config = dict(
    n_head=5,
    norm='rmsnorm',
    parallel_block=False,
    init_std_qkv=0.0447,
    init_std_o=0.0447,
    optimizer='muon_variant',
    warmup_steps=125,
    decay_fraction=0.427,
    batch_tokens=8192,
    z_loss=0.0001,
)
MLP neurons of a small language model. Each row is named by its layer, matrix (down: output weights) and neuron, and shows model dimensions 48-143. Each number is 50 + 15 x the weight over its row's rms, rounded and kept within 0 to 99. A neuron's up and down rows have the sign that makes its largest values positive.
After each neuron's rows, "fires before" lists the tokens most often just after its 100 highest values on Wikipedia text that the model never trained on. A number after a token or word is its count.

L11.down150:66 45 55 34 27 82 30 42 37 37 53 34 53 43 66 57 07 58 62 45 33 39 68 49 50 55 73 52 26 49 46 56 67 34 66 47 45 55 54 89 56 55 73 63 67 33 36 41 52 49 28 65 49 43 67 65 77 27 72 80 39 46 43 82 67 27 47 77 52 49 50 01 40 61 44 43 66 34 50 79 41 71 59 57 48 60 34 41 47 37 45 33 62 41 69 43
fires before: "y" 36, "ic" 11, "in" 9, "et" 5, "ect" 5

L6.down47:58 32 55 52 52 44 60 38 51 47 58 33 33 70 46 69 25 80 32 60 38 63 37 27 63 52 43 04 37 65 45 17 47 66 51 97 76 39 54 53 64 65 68 54 43 28 57 46 75 42 72 37 36 31 57 40 47 58 41 39 53 40 39 94 72 46 47 79 63 58 38 65 36 46 70 44 43 28 66 53 34 46 35 56 58 42 80 52 42 49 62 66 40 50 41 49
fires before: "ased" 24, "v" 18, "ase" 17, "io" 12, "ph" 5

L4.down88:36 51 80 46 67 52 41 40 39 19 55 49 33 45 51 50 37 49 56 23 33 47 45 60 41 46 42 52 49 44 40 41 68 46 43 26 59 63 51 47 59 78 49 42 37 72 53 56 42 77 75 45 51 48 58 46 52 48 32 28 35 78 41 75 56 50 45 46 49 53 28 20 43 75 43 79 33 55 40 30 50 70 44 55 27 55 45 52 70 65 55 54 64 71 46 41
fires before: "p" 29, "ph" 6, "ic" 6, "or" 5, "y" 5, "er" 5

L19.down201:36 32 72 54 53 33 54 50 78 51 53 48 70 85 52 53 45 32 63 53 55 49 65 58 11 18 36 46 61 25 35 64 46 84 39 54 56 35 43 59 37 57 57 44 55 64 72 63 28 44 63 46 53 45 54 56 47 63 41 26 56 33 27 66 98 43 68 56 35 46 38 67 47 36 66 49 39 54 48 43 49 69 39 49 45 32 66 31 80 38 36 37 30 72 45 20
fires before: "os" 12, "any" 11, "an" 8, "ub" 8, "ass" 6, "ose" 6

L5.down16:42 41 72 40 34 43 48 66 83 53 54 36 21 51 67 44 49 68 47 47 59 45 45 65 62 23 37 41 31 50 48 50 31 59 29 80 57 56 66 72 80 51 54 41 40 42 46 82 27 63 14 37 38 56 51 40 38 69 68 48 71 58 52 45 50 66 57 70 31 61 68 70 40 49 42 59 35 21 39 71 43 66 52 43 83 79 48 49 41 13 69 66 49 47 53 55
fires before: "ver" 13, "e" 10, "v" 8, "in" 8, "lect" 8, "ic" 8

L5.down277:50 68 50 71 32 41 65 54 54 62 26 56 48 48 50 18 69 45 49 55 58 56 50 66 57 46 33 38 51 36 62 48 39 57 61 59 61 28 61 68 31 57 40 70 46 48 65 81 54 63 31 25 34 63 56 34 52 77 51 41 19 68 51 71 52 45 33 64 36 55 48 50 40 38 51 78 68 48 42 39 36 54 37 61 82 49 52 43 37 70 62 46 20 53 62 62
fires before: "y" 15, "an" 13, "et" 11, "n" 7, "as" 5

L4.down4:29 35 47 73 48 49 53 50 62 49 63 38 35 51 69 61 61 78 68 45 54 46 42 07 64 38 39 30 50 42 36 75 52 55 48 66 50 52 76 67 56 67 79 41 56 09 48 81 46 62 64 55 46 70 41 50 49 36 52 87 75 54 63 58 62 65 38 54 42 75 56 57 27 44 61 62 25 49 29 54 56 51 39 42 64 38 62 77 52 46 48 54 52 53 66 63
fires before: "ver" 13, "e" 11, "v" 8, "am" 8, "lect" 8, "qu" 6

L8.down219:36 76 50 42 64 38 60 46 00 44 36 83 40 52 48 36 55 72 55 44 77 59 31 62 67 40 60 40 58 60 53 59 76 40 64 30 75 47 44 67 30 52 63 62 75 75 62 51 43 49 40 39 52 55 76 58 60 42 52 53 43 64 49 61 51 54 57 07 51 35 59 54 62 50 64 55 23 40 49 52 57 34 38 70 19 62 62 82 12 34 71 53 61 34 67 61
fires before: "t" 24, "m" 16, "ch" 13, "ound" 9, "g" 7, "th" 6

L4.down140:51 51 67 60 39 36 80 52 75 64 87 30 49 46 58 61 73 88 46 62 69 32 33 18 63 43 49 48 45 43 48 63 48 59 32 67 32 36 70 63 57 37 41 44 42 23 51 78 50 55 58 45 54 49 55 50 65 74 53 55 48 45 70 49 61 62 50 55 64 44 81 78 46 55 68 64 64 42 41 72 41 61 60 26 64 46 63 64 33 35 68 36 35 57 47 59
fires before: "ruary" 21, "ver" 13, "e" 11, "v" 8, "lect" 8, "qu" 6

L23.down296:49 39 50 76 38 76 66 74 53 62 27 52 52 61 24 29 51 53 64 57 82 48 57 75 09 45 37 40 51 37 58 55 59 38 36 38 39 51 69 66 60 68 62 68 36 60 64 78 35 59 31 23 51 42 61 27 48 48 56 50 48 42 38 73 70 46 41 72 55 55 63 49 40 38 53 38 64 45 18 59 32 27 50 81 62 49 31 50 79 54 38 40 43 64 35 46
fires before: "a" 90, "an" 7

L2.down72:56 54 70 65 52 30 64 45 45 54 75 41 32 39 61 69 46 82 70 56 44 61 57 31 62 54 39 40 26 47 45 72 31 76 60 75 15 08 74 68 81 60 48 35 49 27 80 74 48 27 55 45 58 56 59 35 57 51 74 43 56 65 76 41 55 53 62 50 68 50 71 55 64 50 63 50 45 40 49 60 57 68 50 29 69 37 61 77 32 41 49 68 63 68 53 61
fires before: "ver" 15, "e" 11, "p" 10, "v" 8, "lect" 8, "qu" 7

L11.down247:39 62 48 53 60 45 67 35 40 28 31 59 59 38 44 45 25 38 64 41 65 54 66 54 41 45 79 25 51 44 34 40 43 58 37 36 61 48 50 60 50 36 53 40 62 52 42 62 80 46 19 46 50 58 62 70 55 52 27 40 66 42 60 57 51 69 29 14 75 16 49 34 40 55 73 49 10 58 58 45 41 53 45 56 37 44 44 62 28 34 74 46 59 48 21 34
fires before: "m" 13, "t" 12, "ch" 8, "th" 8, "le" 7, "our" 6

L3.down225:58 40 73 76 73 46 61 28 81 57 80 47 28 47 68 54 54 90 61 52 62 47 43 45 68 47 66 40 23 54 44 90 45 64 38 64 48 26 71 65 67 53 60 35 44 36 72 83 53 33 48 59 60 49 63 35 41 43 63 25 49 50 70 38 55 42 27 44 44 39 86 67 52 51 72 27 35 48 48 42 65 68 40 15 63 36 44 70 47 20 65 63 38 62 48 67
fires before: "lect" 16, "ver" 13, "e" 11, "v" 8, "qu" 6, "le" 6

L19.down197:64 69 52 59 61 32 52 78 52 49 42 58 57 64 36 52 58 56 63 39 84 49 63 46 25 43 49 63 62 26 48 68 63 82 41 73 38 47 50 34 46 60 41 61 24 58 54 41 33 71 64 62 53 56 46 73 20 60 57 80 45 55 61 53 91 68 50 55 51 38 56 71 55 56 72 59 53 73 25 50 67 47 70 36 51 44 47 57 56 38 62 32 57 56 22 27
fires before: "ork" 18, "at" 11, " by" 11, "ed" 10, "ation" 10, "al" 6

L3.down255:52 40 48 48 70 33 57 26 28 76 52 38 45 40 68 66 34 50 54 32 73 45 41 79 51 13 56 61 50 37 40 38 66 35 32 18 55 79 60 53 39 43 44 69 81 32 50 25 58 26 54 80 65 27 37 58 50 34 63 69 88 45 49 45 44 36 57 42 51 33 43 50 61 46 54 38 59 36 53 52 60 56 61 85 60 70 49 34 48 14 44 63 63 49 60 60
fires before: "0" 40, "1" 15, "2" 14, "4" 11, "6" 7

L11.down173:51 69 48 53 31 88 44 48 52 65 57 55 48 62 67 50 65 75 54 38 31 45 51 64 73 60 66 32 56 57 48 46 45 03 58 44 70 37 59 72 52 75 48 08 34 22 51 38 59 64 51 66 57 51 48 36 63 47 53 57 36 54 72 66 65 55 39 51 57 47 53 65 41 41 50 74 50 27 42 62 43 55 27 62 60 69 28 06 25 37 75 41 50 50 62 58
fires before: " of" 19, "ic" 18, "it" 16, "y" 13, "ice" 10, "s" 6

L22.down227:62 18 61 83 36 53 45 28 45 40 57 35 66 58 37 50 44 33 45 49 95 47 36 50 54 50 56 38 55 52 37 48 46 54 64 78 42 60 47 37 43 47 80 57 28 08 69 61 44 53 20 37 83 27 35 43 52 54 75 40 50 52 47 55 55 44 34 54 41 49 55 38 71 55 44 46 67 29 39 55 40 75 47 65 35 45 44 36 96 47 53 60 45 48 42 36
fires before: "ass" 21, "a" 18, "ub" 16, "os" 8, "ose" 4, "ark" 4

L2.down250:63 49 45 38 68 34 50 10 47 59 59 45 44 36 69 56 40 56 62 31 43 61 31 68 54 52 46 68 47 54 37 59 45 34 60 31 29 38 72 47 45 57 42 38 53 60 47 24 45 46 71 81 70 46 21 57 63 26 51 62 82 38 42 37 48 44 55 54 69 44 48 67 60 47 24 46 66 28 59 52 55 64 70 43 66 59 45 45 33 31 67 55 58 50 76 50
fires before: "0" 32, "1" 16, "4" 15, "2" 13, "3" 6, "7" 5

L4.down316:38 71 80 46 51 61 29 53 37 69 61 85 76 40 60 47 50 53 46 43 31 49 66 58 33 48 55 28 39 56 49 46 55 59 41 33 54 43 50 45 50 53 63 44 54 36 27 51 69 63 52 70 62 56 58 46 53 61 63 52 41 34 38 30 42 83 50 27 55 53 38 33 64 40 43 39 45 05 49 62 10 55 63 54 84 43 51 35 71 66 39 46 35 49 49 31
fires before: "in" 24, "il" 10, "p" 8, "vel" 6, "b" 5, "ight" 4

L14.down19:50 68 49 60 66 67 56 36 27 31 46 73 61 44 46 48 62 62 66 49 67 66 05 40 55 45 68 29 59 27 60 61 64 71 40 30 68 54 49 76 37 46 47 40 67 46 47 38 38 52 48 51 50 86 51 56 65 77 40 50 43 46 65 55 51 60 47 28 61 19 39 83 49 85 46 41 40 32 81 30 37 50 50 54 18 28 67 90 19 43 65 41 67 53 36 60
fires before: "t" 35, "ist" 8, "at" 6, "c" 5, "ch" 5

L6.down295:39 75 50 40 78 77 78 61 28 45 44 91 64 16 47 35 56 70 74 41 59 47 39 74 42 51 44 46 49 14 33 69 43 42 26 37 49 44 37 49 56 45 51 43 74 75 56 51 43 47 25 45 53 56 73 65 32 59 60 43 56 56 58 49 67 88 50 35 73 40 52 73 53 70 71 57 22 45 35 63 38 43 50 50 34 53 61 53 29 41 54 64 41 34 65 62
fires before: "bum" 17, "t" 16, "le" 11, "lect" 10, "um" 5, "ch" 5

L4.down313:86 69 53 58 36 49 58 28 54 54 67 58 43 36 64 50 55 55 93 53 68 67 37 50 52 62 35 80 60 54 30 73 47 54 55 44 53 67 73 53 53 50 59 34 11 38 64 03 54 58 41 77 59 61 49 56 42 24 35 47 69 52 83 64 46 51 28 57 65 16 29 68 16 61 47 69 56 41 57 54 36 81 45 52 59 78 60 48 26 32 59 56 57 55 77 53
fires before: "0" 29, "1" 19, "2" 13, "5" 11, "4" 7, "6" 7

L8.down161:34 81 56 28 39 33 52 40 63 55 45 66 60 46 35 65 47 59 20 25 33 59 29 71 61 04 54 12 35 43 42 58 67 51 49 55 58 41 60 52 52 51 45 42 51 27 52 63 65 59 34 57 50 69 44 73 49 58 45 57 52 52 62 41 41 82 33 31 39 53 33 69 47 41 46 60 58 16 46 54 25 47 45 33 44 62 48 55 55 49 57 30 43 68 58 18
fires before: "in" 21, "il" 11, "vel" 6, " G" 5, "m" 5, " B" 4

L3.down53:58 35 47 37 65 50 58 36 46 60 58 47 40 31 61 64 21 54 86 32 73 58 33 49 61 46 58 70 57 56 32 48 60 26 45 29 76 68 47 54 56 35 43 81 38 36 46 46 77 21 44 55 44 51 25 70 55 31 43 66 69 34 37 41 53 61 49 53 77 41 47 58 60 44 55 40 63 22 34 50 28 60 40 37 52 66 53 72 42 06 60 71 64 59 53 66
fires before: "0" 34, "1" 18, "2" 14, "4" 10, "6" 10, "3" 6

L9.down223:55 37 64 52 58 51 54 53 73 50 66 53 67 74 80 45 09 60 49 66 38 43 00 15 60 46 36 40 38 44 26 54 47 77 34 62 54 45 71 50 56 71 59 44 32 37 24 49 77 45 57 42 37 61 56 45 45 67 45 34 49 39 29 48 66 43 70 67 66 32 50 58 56 44 53 52 31 32 45 41 16 24 37 55 41 23 70 56 43 29 52 72 48 47 44 72
fires before: "ased" 24, "ase" 15, "l" 12, "ed" 4

L6.down114:44 45 57 68 26 86 24 62 60 73 59 49 46 47 50 32 47 70 58 53 72 53 46 43 77 51 65 48 61 43 44 22 58 42 64 42 71 50 54 66 39 65 41 58 60 47 72 36 40 59 65 62 71 52 24 60 71 47 41 40 25 48 69 65 05 72 44 60 59 70 41 61 30 83 58 46 75 53 45 50 31 41 52 60 64 53 28 65 21 42 68 61 52 13 84 52
fires before: "y" 23, " of" 11, "ry" 8, "ch" 8, " |" 5

L6.down103:46 40 73 63 75 69 49 57 19 48 57 25 45 35 47 70 18 52 58 30 43 52 40 46 38 54 61 73 42 50 29 51 44 26 54 28 74 55 74 61 48 76 58 47 54 60 48 66 28 71 63 62 29 33 51 49 73 44 42 41 19 78 48 46 71 61 35 70 44 45 50 34 56 63 26 78 64 40 31 30 62 66 53 57 44 57 44 24 64 61 59 38 49 38 48 46
fires before: "p" 25, "ic" 8, "ph" 7, "or" 6, "s" 5, "y" 5

L2.down180:46 46 38 33 58 32 54 38 57 76 69 69 50 28 60 54 61 64 63 34 41 58 31 69 54 48 54 78 70 60 33 52 40 51 34 49 53 43 54 71 66 37 71 80 50 52 51 35 59 29 39 48 79 33 30 74 52 22 49 79 79 50 59 69 24 46 47 71 73 38 34 65 63 46 52 52 65 55 35 32 52 49 63 71 49 54 81 56 18 13 51 52 62 55 80 79
fires before: "0" 20, "1" 18, "3" 18, "2" 14, "4" 11, "6" 9